{
  "num_hidden_layers": 11,
  "hidden_size": 320,
  "num_attention_heads": 4,
  "num_key_value_heads": 4,
  "head_dim": 64,
  "intermediate_size": 1280,
  "vocab_size": 8192,
  "hidden_act": "tanh_gelu",
  "norm": "layernorm",
  "norm_place": "pre",
  "norm_eps": 1e-05,
  "positions": "learned",
  "qk_norm": true,
  "attn_scale": 0.125,
  "bias": "all",
  "tie_word_embeddings": true,
  "parallel_block": false,
  "init": "normal",
  "init_std_qkv": 0.0272,
  "init_std_o": 0.0,
  "init_std_up": 0.0272,
  "init_std_down": 0.0,
  "optimizer": "adamw",
  "learning_rate": 0.00103,
  "lr_mult_qkv": 0.7,
  "beta1": 0.95,
  "beta2": 0.98,
  "lr_head": 0.00712,
  "max_grad_norm": 1.0,
  "warmup_steps": 235,
  "schedule": "cos",
  "final_lr_fraction": 0.0,
  "batch_tokens": 32768,
  "max_seq_len": 512,
  "doc_mask": true,
  "z_loss": 0.0001,
  "train_tokens": 285400000,
  "max_steps": 8710,
  "dataset": "wikipedia_en"
}
MLP neurons of a small language model. Each row is named by its layer, matrix (up: input weights; down: output weights) and neuron, and shows model dimensions 96-223. Each number is 128 + 32 x the weight over its row's rms, rounded and kept within 0 to 255.
Before each neuron's rows, "raises" lists the tokens whose logits its output raises most directly, leaving later layers aside.

raises: "ures", "ual", "uring", "ure", "ured"
L3.up148 [107 120 146 126 186 199 139 106 183 109  98  97 148 122 157 115 119 129  94 125 149 142 148 102 197  76  96 181 171 118 105 110 132 148 121 116 137  63 110 109 126 129 103 166 164 157 132 212 125 129 155 116 101  99 108 135 153 158 167 105 159 120  99 161  99 148  95  93 105 159 154 165 116 190 132  79 135 153 178  66 128 106  92 116 117 159 163 109 161 121 222 123 108 142 117 142 169 203 151  72 146 131 113 105 125 142 108 164 158 168  73 130 130 161  90  65 134  97 128 147 132 105 124 138  68 127 125  80]
L3.down148 [155 138 162  58 146 106 176 124 179 105 182 126 185 121  97 126 124 122 109 170 117 112 104 155 103 131  63  74 147 181 145 135 162  79 109 157  73 149 129 148 154 116 136 131 149 207 129 122 116 147 114 121 141 101 168 124 193 132 104 120 137 149  83 141 123 128 161  82  73 161 118  72 141 116 131 125 128 125  77 151 141  81 140 114 108 137 139 171 122  59 105  66 137 158 150 159 181  95 138  71 157 147 108 133 169 170 137 115  94 133 178  92 130 106 156 147 129 147 121 102 123 106 152 160 203 115 148 101]

raises: "rs", "r", "ee", "ey", "ty"
L3.up177 [145 134 142 139 186 133 131 149 117 137 121 131 124  93  75  75 159 113 182 140 127 114 126  89 125 135  72 202 186 178 193 119 161  90 120 120 156  68 145 154 141 127 141 155 134 124 162 119 137 139  91 137  79 165 117 105 159 168 155  84 130  91 165 158 173 131  86  90 172 144 147 132 138 120  90 126 179 123 187  92 108 148  86 154 161  73 128 114 166 140 131 146 132 124 156 176 101 163 123  80  98 161 101 127 187 139 153 133 107 152 107 119  93 122 111 137 170 111 147 148 121 153 140 122 122 155 145 153]
L3.down177 [ 66 115 114 138 134  99 151  90 123 128 171  96 108 149  64 128 131 114 118 182 129 116  94 134 122 161 119 106 134 147  94 137 120 131 124  85  86 154 108 182 112 142  86 129 166 137  89 114 153 103 141 165 142 172  78 129 131 108 176 145 172 139 154  88  95 174 133 101 136 111 162 103 153  93 159  91 124 172 164 134 150  87 160  99 103 191 116  89  62 159 132  96 162 126 168 170 141  66 124 110 180 162  89 153 116 160  29 110 153 140 178 126 125 173  84  65 158 144 115 189 108 173 145 151 116 167 155  98]

raises: "nt", "iting", "ited", "itation", "nce"
L2.up262 [141 165 116  92  87  95 108 132 135 119 127 151 151 160 151  94 147 143  83 126 174 120  93 118 165 116 130 103 138 135  84 161 105 123 157 177 163 128 100 198 114 104 100  84  82 118 148 141 108 108 120  76 104 116 132 148  90 102 129 118 107  67 183 123 125 142 146  80 151 100 130 173 170 146 131 169 108 119 151 155 118 122  46  70 120 123 123 189 155 128 147 175 186 147 135 118 112 148 132 160 156 138 153 117 171 150 104 145 138  56  63 120  96 119 128  47  98 111 139  94 141  89 198 148 134 108  87 135]
L2.down262 [191  95 117 207 156  96 103 128 188 137 121 150 152 139  52 209 108 141 138 114 132 139  83  78 145 148 107 112 108 137  72 147 115 137 154 171 113 108 138 150  95 129 118 124  99 108  52 146 104 120  91 152 127 108 174 135 153  97 130 132 120 145 100 136 159 184 124 119  84 103 136 128  94 123 188  75  85  91 151  89  92 139  82 166 135 138 102 103 171 138 101 134 112 135 158 101 139 179 188 135 132 126  89 140 148 109 160 118 161 162 173 113 110 164 150 126 170 100 100 127 100 156 101 122 125 151 122 105]

raises: "nce", "ti", "rs", "nt", "yg"
L2.up212 [178  69 109 137 109 135 134 141 139 143 144 144 158 126 100  96 129 149 124  93 127 148 118 134 199 136 144 141 167 126  82 151 184 111 127  61 126 108 119 150 134  82  82 133 132 179 156 129 105 128 146 100 103 177 199 153 117  98 126 133 170 141 143 113 146 142 106  89 155 169  99 159 125 166  64 156  98  93 142 213 121 157  80 155 160 191 120 155 178  69 126 141 130 117 132 111 144  92  81 163  95 127 105 131 161  89 120 121 182  96 143 117 129 156 112 163 150 120 144 101 146  87 146 151 168 141 101  93]
L2.down212 [118 200 109 156 122  79 171 106 101 128 125 130 190 171 106 136 155 105 128  82 144 171 164  97 118 117 127  93 109  92 162 140 109 101 170 145 149 139  85 170 152 113 113 122 104 142 134 165 156 114 143 111 101 162  85  70 128 162  98 105  85  90  99 149 107  94 114 157 189  81 104  78 154 122 134  98 143 150 138 147  84 122 146 192 139 155 119  69 198 129 137 152  97 154 105  96 148 131 131  67 107 102 123 123 173 150 136 146 167 139 111 144 109  85 175 139 123 151 110 195  98 144 143 155 118 129 127 118]

raises: "ing", "ed", "hood", "ers", "rial"
L2.up1158 [139 150 150 126 133 168  93 113 175 141  88 126  96 116  85 111 177 139 151  88  50 189 121 160 164 112 116 157  84 147 164 141 133 155  95 145 191 141  87 103 167 146  61 141 129  63 166 165 150 119 190 145 154 129 103 146 206 188 127 145 140  57 184 129 230 120 125 131 123 118 191 149 118 165 167 149 138 148 112 198 159 135  93  99  66 125 125  58 153 104 174 137 129 184  89 166 132 166 184 129 141 139 170  70 153 128 171 146 112 102  69  98 139 170  96  79 156  87 130 152 136 136 142 153 143  68 108 118]
L2.down1158 [ 93 121 136 100 130 134 109  70 140  86 151 138 195 208 159 116  99 134  99 143 161 168 110 104 121 145 159  84  94  56 127 126 152 137 177 132 177 135 150 138 122 161 121 150 138 150  88 117 144 166 166 131 114 108 104 139 121  93 136 166 158 139  79 130  82 163 158 141 117 100 141 164 109 184 182 133 151  76 102 102 185  76 130  55  60 164 137 141  97 132 117 186  83 144 139 108 189  73 129 144  87 112 120 118 148 158  55 124 106 171 115 176 128 129 184 100 112 104 118  98  93 170 142 139 103 172 116 154]

raises: "nd", "nce", "te", "tes", "na"
L2.up175 [141 147 188 114 135 107 144 156 103 110 123  84 102 156 108 128 170  88 124 130  97 120 101 125 151 116 146 103 118 156  50 125 188 185 186 150 122 119 151 216 151 184  98 132 158 126 125 160  94 145 143 148  59  94 126 112 117 123 160 145 160 147 119 113 128  99 181  56 113 129  78 118 125 138 147  64 127 140 154 111 160 135 150 118 105  97 104  75 114  98 155 151  86  76 145 151 204  86 106 137 141 148  95  76 133  50 122 105 131 137  96 131 147 146 136 126 120 101 115 111 152 136 133 171 109 203  93 149]
L2.down175 [170 135 116 156 124 114 130 160 130  89 120 103 138 141 109 146 111 126 109  96 191 115 134 133 196 192 158 131 108  23 116 144 112 136 145  92  81 113 138 132 105 139 138 115 162  71 174 157 158 141 124 148 143 171 156  87  57 140  75  58 129 128 166 145  88 127  82 138  91 144 117 154 126 158  98 123 119  97  68 169 129 101 151 143 157  97 173  93 149 126 149 104 166 169 103 105 138 197 116 102 143  86  76  91  71 151 101 177 139 113 155 129  96 132 162 117  93 136 110 161  73 135  73  91 104 123 160 170]

raises: " and", " etc", " &", " wife", "grad"
L7.up195 [152 122 139  97 166 157 130 111 178 116  86 116  94 127  69 123 134 109 148 148 116 138 135 138 143 151 126 142 143 218 112 186 133 117 110 147 135 144 112 156 143 160 109 135 152 100  97 173 185 125 149  87 122 141 132 101 186 123 143 167 148  97 143 127 191 112 118 120 130 110 158 130 107 135 148  90 108 120 130 125 169 157 162 115 169 163 120  94 111 113 165 170  59  96 150 191 110 123  86 104  89 127 101 129 162 169 236  39  92 157  70  80 137 137 112 106  64 108 134 118 102  93 123  92 142 146 121 112]
L7.down195 [ 82  96 159 196  81  58 155 112 186 174 176 112  43 196 130  93 120 130 122 190 154 160 159 130 173 103 175 105 125  66 130 105 143  95 124 115  97 136 146  64 154 141 120 123 128 141 117  90 123 154 173 100 128 169 126 138 115 132 116 139 128 165 133  93 106 196 124 155 102 150  99 130 122 117 139 137 108 162 103 114 100 205 164 125 154  73 183 101 157 140 151 218 167  95 202 139 138 116 138  94 148 152 150 133 147 119 155 106 176  91 112 150 188 111 169 141 139  93 141  82 123 146 139  47 120 117 116 123]

raises: " score", " player", " scores", " Apps", " goal"
L3.up255 [107  80 131 139 153 130 200  83 141 130 144 156 106  69 147 109 134 100 163 151  76 144 139  87  87 137 162 109 156 175 165 143 118 144 105 172 166 115 137 129 164 133 152 200 170 146 139 147 153 140 133 143  56 127 168 150 109 148 130 175 104 156 136 178 101 124  28 135 118 159  96  85  67 120 189 116 135  68  97  99 100 145 103 105 168 109 146 113 147 135 184 101 107 129 198 142 116 112  89  93 157 176 169 148 146 104 120  99  93 113 121 108 167 180 168 106 149 121 101 150 103 163  89 155 143 129 126 116]
L3.down255 [113 103  94  62 163 167 127 114  93 155  85 158 129 209 154 123 148 137 128 170 145  94 152 124 187 140 119 129  67 101  94 112 130 133 146 193 163 120 132 163 120 153  98 106  85 133 153 138  95 136  96  66  27 103 143 127 124  85 163 148  87 167  96 147 146 169 107 121  86 132 148  74  60  75 131 127 130 116 140 112 130 135 185  90 163  81 145 166 132  99  80  69 124 145 119 110 100 142 152 105 121 130 149  98 179 159 120 147  93 108 131  98 163 143 125 110 154 127 111  90 182  92 176 143 109 111 121 136]

raises: "ly", "mp", "ton", "tic", "n"
L3.up413 [172 152  64 122 120 148 141 154 121 151 135  69 106 114  58 131  98 114 148 111 135  95 150 145  92 102 122 187 152 183 141 145 169  58 121 153  87 121 157 116 109 101  54 106 133 109 129 218 113 130 112 108 124 122 133  83 108 136 150  61 122 125 138 107 112 141 130 135 117 163 126 165 152 139 101  48 141  76 113 111 138 134  42 116 114  97  92 128 136 123 150 124 137 179 108 155 136 124 144 129  75  54 119 116 190 114 131 114 126 166 134 134 147 138 109 107 152 125 149  99 143 117 108 150 132 131  89  81]
L3.down413 [132 117 182 152 136 171 138 115 145 142 140 178 111 173 122 106 153 123 109 129 121 127 155 128 135 134 130 121 147 132 149 138 114 133 169 118 149 193 121 144 179 135 154  70 152 149 137 126 142 116 130  67 155  99 146 134 191 123 123 162  91 124 110 183  89 108 111 147 142 161 140 141 137 157  67 107 222 130 109 171 118  99  59 172 133 155 195  97  97  95 135  86  82 124 160 144 119 112  98  72 183 157 123 152 121  79 112 199 102  90 106 132 117 112 103 119 122 144  55 160  81 165 138  78  98 100 131 118]

raises: "mm", "tt", "ll", "pp", "ril"
L2.up1121 [121 145 117 104 147  68 131 119 125 108  81 106 133  99  79  80 165 146 158 113  75 137 136 112 183 150 186 155 122 162 105 151 158 124  59  97 149 160 113 174  79 122 111 125 177 155 179 144 126 140 106 108  88 114 127 116 155  99 146  94 113 124 141 107 157 115 123  84 150 129 144 136 164  81 148 142  75 183 123 174 163 149 147 182  81  28 175 105 165 132 136  77 128 103 149 100 140 124 160 148  89 103 133 180 179 164 107 137  76 195 122 118 130 106 194  60  96 157  75 120  95 167 119 112 146 137 175 152]
L2.down1121 [121 176 134  74 123 128 170 181 148 119 114 128 137 117 118  51 122 166  85 112 101  87 135 128 156 125 140 157 118 109 144 159  91 138 101 123 143 163 152 157 109 103 149  90 129 114 130 110 125 123 100 132 200 123 131 129 100 196  75  97 138  98 142 142 119 178 112 124  98  42 129 167 178 114 157 154 138 163 104 129 151  69 194 157 102  77 139 168 153 149 112 114 187 164  82 150 120 125 190 206 171 126  81 154 111 131  64 185  97 102  63  84  60 109 157  88 112 150 104 154 208 129 135 115 118 114 105 112]

raises: "ered", "ers", "ed", "ering", "er"
L2.up321 [162 123 177 146 149  97 113  99 171 146 133  99 130 104 147 183 130 144 135  73 145 123 113  93 131 161 135 190 124 114  99 112 137 178 176 140  93 146 131 161 152 120 161 129 158 115  86 150 104 128 122 119 117 181 125 115 163 114 100 158 155 137 136 128 125 112 104 138  99 104 162 118 131 141 174 118 153  95 114 196 136 119 155 106 143 193  63 116 167 126 150 182 106 181 165 157  98 146 100  99 137 130  82 142  98 113 138 136  71 108 140  66 158 187  90 112 132 108  88  97 104 139 134 180 104 154 115 128]
L2.down321 [ 61 129  83 170 152 120 108 120  95 177 113 156 131 142  80 133 149  75 127 112  90  80 147 170 143 134 122 137  84 104 145 137 159 133 112 129 131 130 119 101  94 212  86  97 132 130 177  81  86 122 109 114 202 108 105 109 130 133  61  98 140 141 120 111 156 126  58 153  60 115 137 124 191 172 100 144 128  81 135 152  99  90 181 116 120 165 160 127  76 111  99 145 178  91  83  80 176 114 139 144 161 165 151  65 135  93 114 188 129  95 140 168 141 147 163 103  86 160 177  99 175  95 124 155 129 126 122 190]

raises: "aring", "о", "ry", "shire", "d"
L4.up526 [ 89  78 138 110 114  72 104  70 142  92  73 116 108  94 165 174 116 148 112 154 136  94 153 108 169 133  76 120 166 115 101 128  87  85 106 136 150 101 146 133 126 107 131  84  90 138 147 170  94 142 129 158 156 107 146 106 170 163 114 136 147  88 126 129 119 105 171 105 157 177 101 117 111 106 134 101 157 171 109 138 136 103 100 137  88  93  84  84 149 133 160 112 113 130  47 174  80 170 156 105 111 124 146 118 123 197 168 119  86  77 153  96 126 135 147  92  74 180 107  95 149 155  57  94 116 109 109 130]
L4.down526 [125 165 110  94 155 100 159 176 138  76 127 172 152 164 125  66  56 115 152 131 154  98 125 159 114 143 137 166  81 134 117  88 124 136 115  67 130 122 148 127 174 109 140 109 102 132 132 132 147  98 124 141 165 118 122 166 157 182 122 151 149 101 126 144 136  85 112 176 129 167 107  83 136 138 175 168 119 107 151 103  90  81 146  69 159 179 118 169 100 144 165 164 118 166 107  95 173  82 150 111 117 140 125 119 144 112 143 159 159 127 116 137 121 158 167 145  76 158 128 135 125 106 142 173  89  72 120 154]

raises: "aries", "ation", "ons", "ations", " since"
L3.up952 [174 126  91 179 150 104 168  99 166  72 116 126 123 131 101 166 136 161 156 150  86 144 159 118 124  67 100 111 159 151  78 134 115 110 120  93 104  95 156  95 122 120 107 145 123 193 152 119  65 215 158 151 103 174 116 173 126  95 149  84 107 166 130  37  89 115 108 121 123 121 133 120  85  83 112  96 166  73 116 126 100  94  48 115  86 163 113 176 182 110  80 172 101 150 121 107 182 156 107 109 132 146 135 130 110 135 155  76 128 129 144 135 120 140  69 170  91 116 102 105 103 135 149 113 115 146 100 145]
L3.down952 [ 95 146 111 107 139 152  80 142 111 193 164  57 126 155 174 182  94 120 164  73 151 125 160 129  73 190 143 159 105 113 119 109 109 107 175  98 130 122 208  72 101 117  77 101 113 106  93 144 121  86  91 135 132  92 131 179 133  43 133 124 120 150 142 183 133 160 124  78 102 129 126 137  93 100  84 163 123 183 135 116  92 151 116  67 165 106 172 188 110 118 141 172  88 100 176 119 128  40  79 113 203 128 158 106 137  87 122 143 122 178 185 131 141 169 222  87 163 117 142 115 131 134 105 123  98 161 139 135]

raises: "an", "im", "ang", "ans", "ian"
L7.up1184 [ 77  77 123 133 133 155 162 128 171  91 118 161  92 130 164 130 158  88 130 112 147 149 138 167 195 137 133  98 147 145  86 131 121 171 111 131 155  91 144 107 123 121  13  93 138 122 154 121 163 179 129 143  45 157 110 149 140  94 152  76 145 128  96 130  70 141 112 165 111 163 136 166 120 127 138 150  55  45 183 112 100 166 110  36 122 104 106 118 121 136 154 118 122  65 162 109 110  98  73 137 122 142 141 108 145 112 139  79 167  96 115 136 127 126 121 132 115  95 127 161 125 120 114 132 153 107 207 139]
L7.down1184 [109 140 102 157 142 151 111 100 161 132 107 100  99 143 137 118 154 141  80  92 103  94  76 102 138 134 125 127 162 132  91 127 152 151 111 109 187 161 111  83 120 149  58 111 119  97 151 150 116 105 117 108 163  94 115 132 161 143 119 168 133 140 134 132 147 144 120 129 109  77 139 102 179 119 150 141  96 145 138 131 128 130 111 176 130 183 116 137  73 108  95 137 140 112 112 104 157  90  92 130 113 159 131 119 157  41 129 157 113 143  89 160  51 136  86 109 121 126 163 114 202 116 166 158 126 150  91 152]

raises: "o", "ty", "on", "e", "ic"
L2.up843 [ 98 111 146 191  64 155  93 190 120 144  22 106 193 110  69 127 137  68 149 193 167 163 119  70 150 107 134 125 100 129 143 163 216 130  90 131 137 148 123 126 121  73 106 123 154 145 136 178 156 144 160 117 128 132 106 129 102 142 136 129 131 116 134  85 134  83 177 154 111 185 140 108 104 129  92  90  61  82  90 146  89  86  99  95 151 134 110 170 138 151 127 145 116 134 170 114  85 140  78 147  79 131 106  50 184 125 116 130  61 151 133 119 144 195  77 154 167 117 184  48 106 156 104 171 218 128 180 133]
L2.down843 [135 109 161 131 153 116 128 150 175 129 144 148 147 167 188 103  96 147  92  85 159  68 147 144 136 124 106 112 121 187 140 108 120 145 136 141 158 121 145 110 112 198 167 109 125  79  75 134 150 154  30 123 150 157 125 115 107 151  95 110 121 144  90 100  94 111 152 165 164 127 133 182 144 197 185 154 177 148 107 120  92 127 137 112 117 223 124 119  77 163 169  98 127 200 112 128 157  92 137 117 140 121  82 205 136  84 155 181 185 157 140 137  94 144 133 107  98 120 120 157 143 139 101 142  66  70  94 173]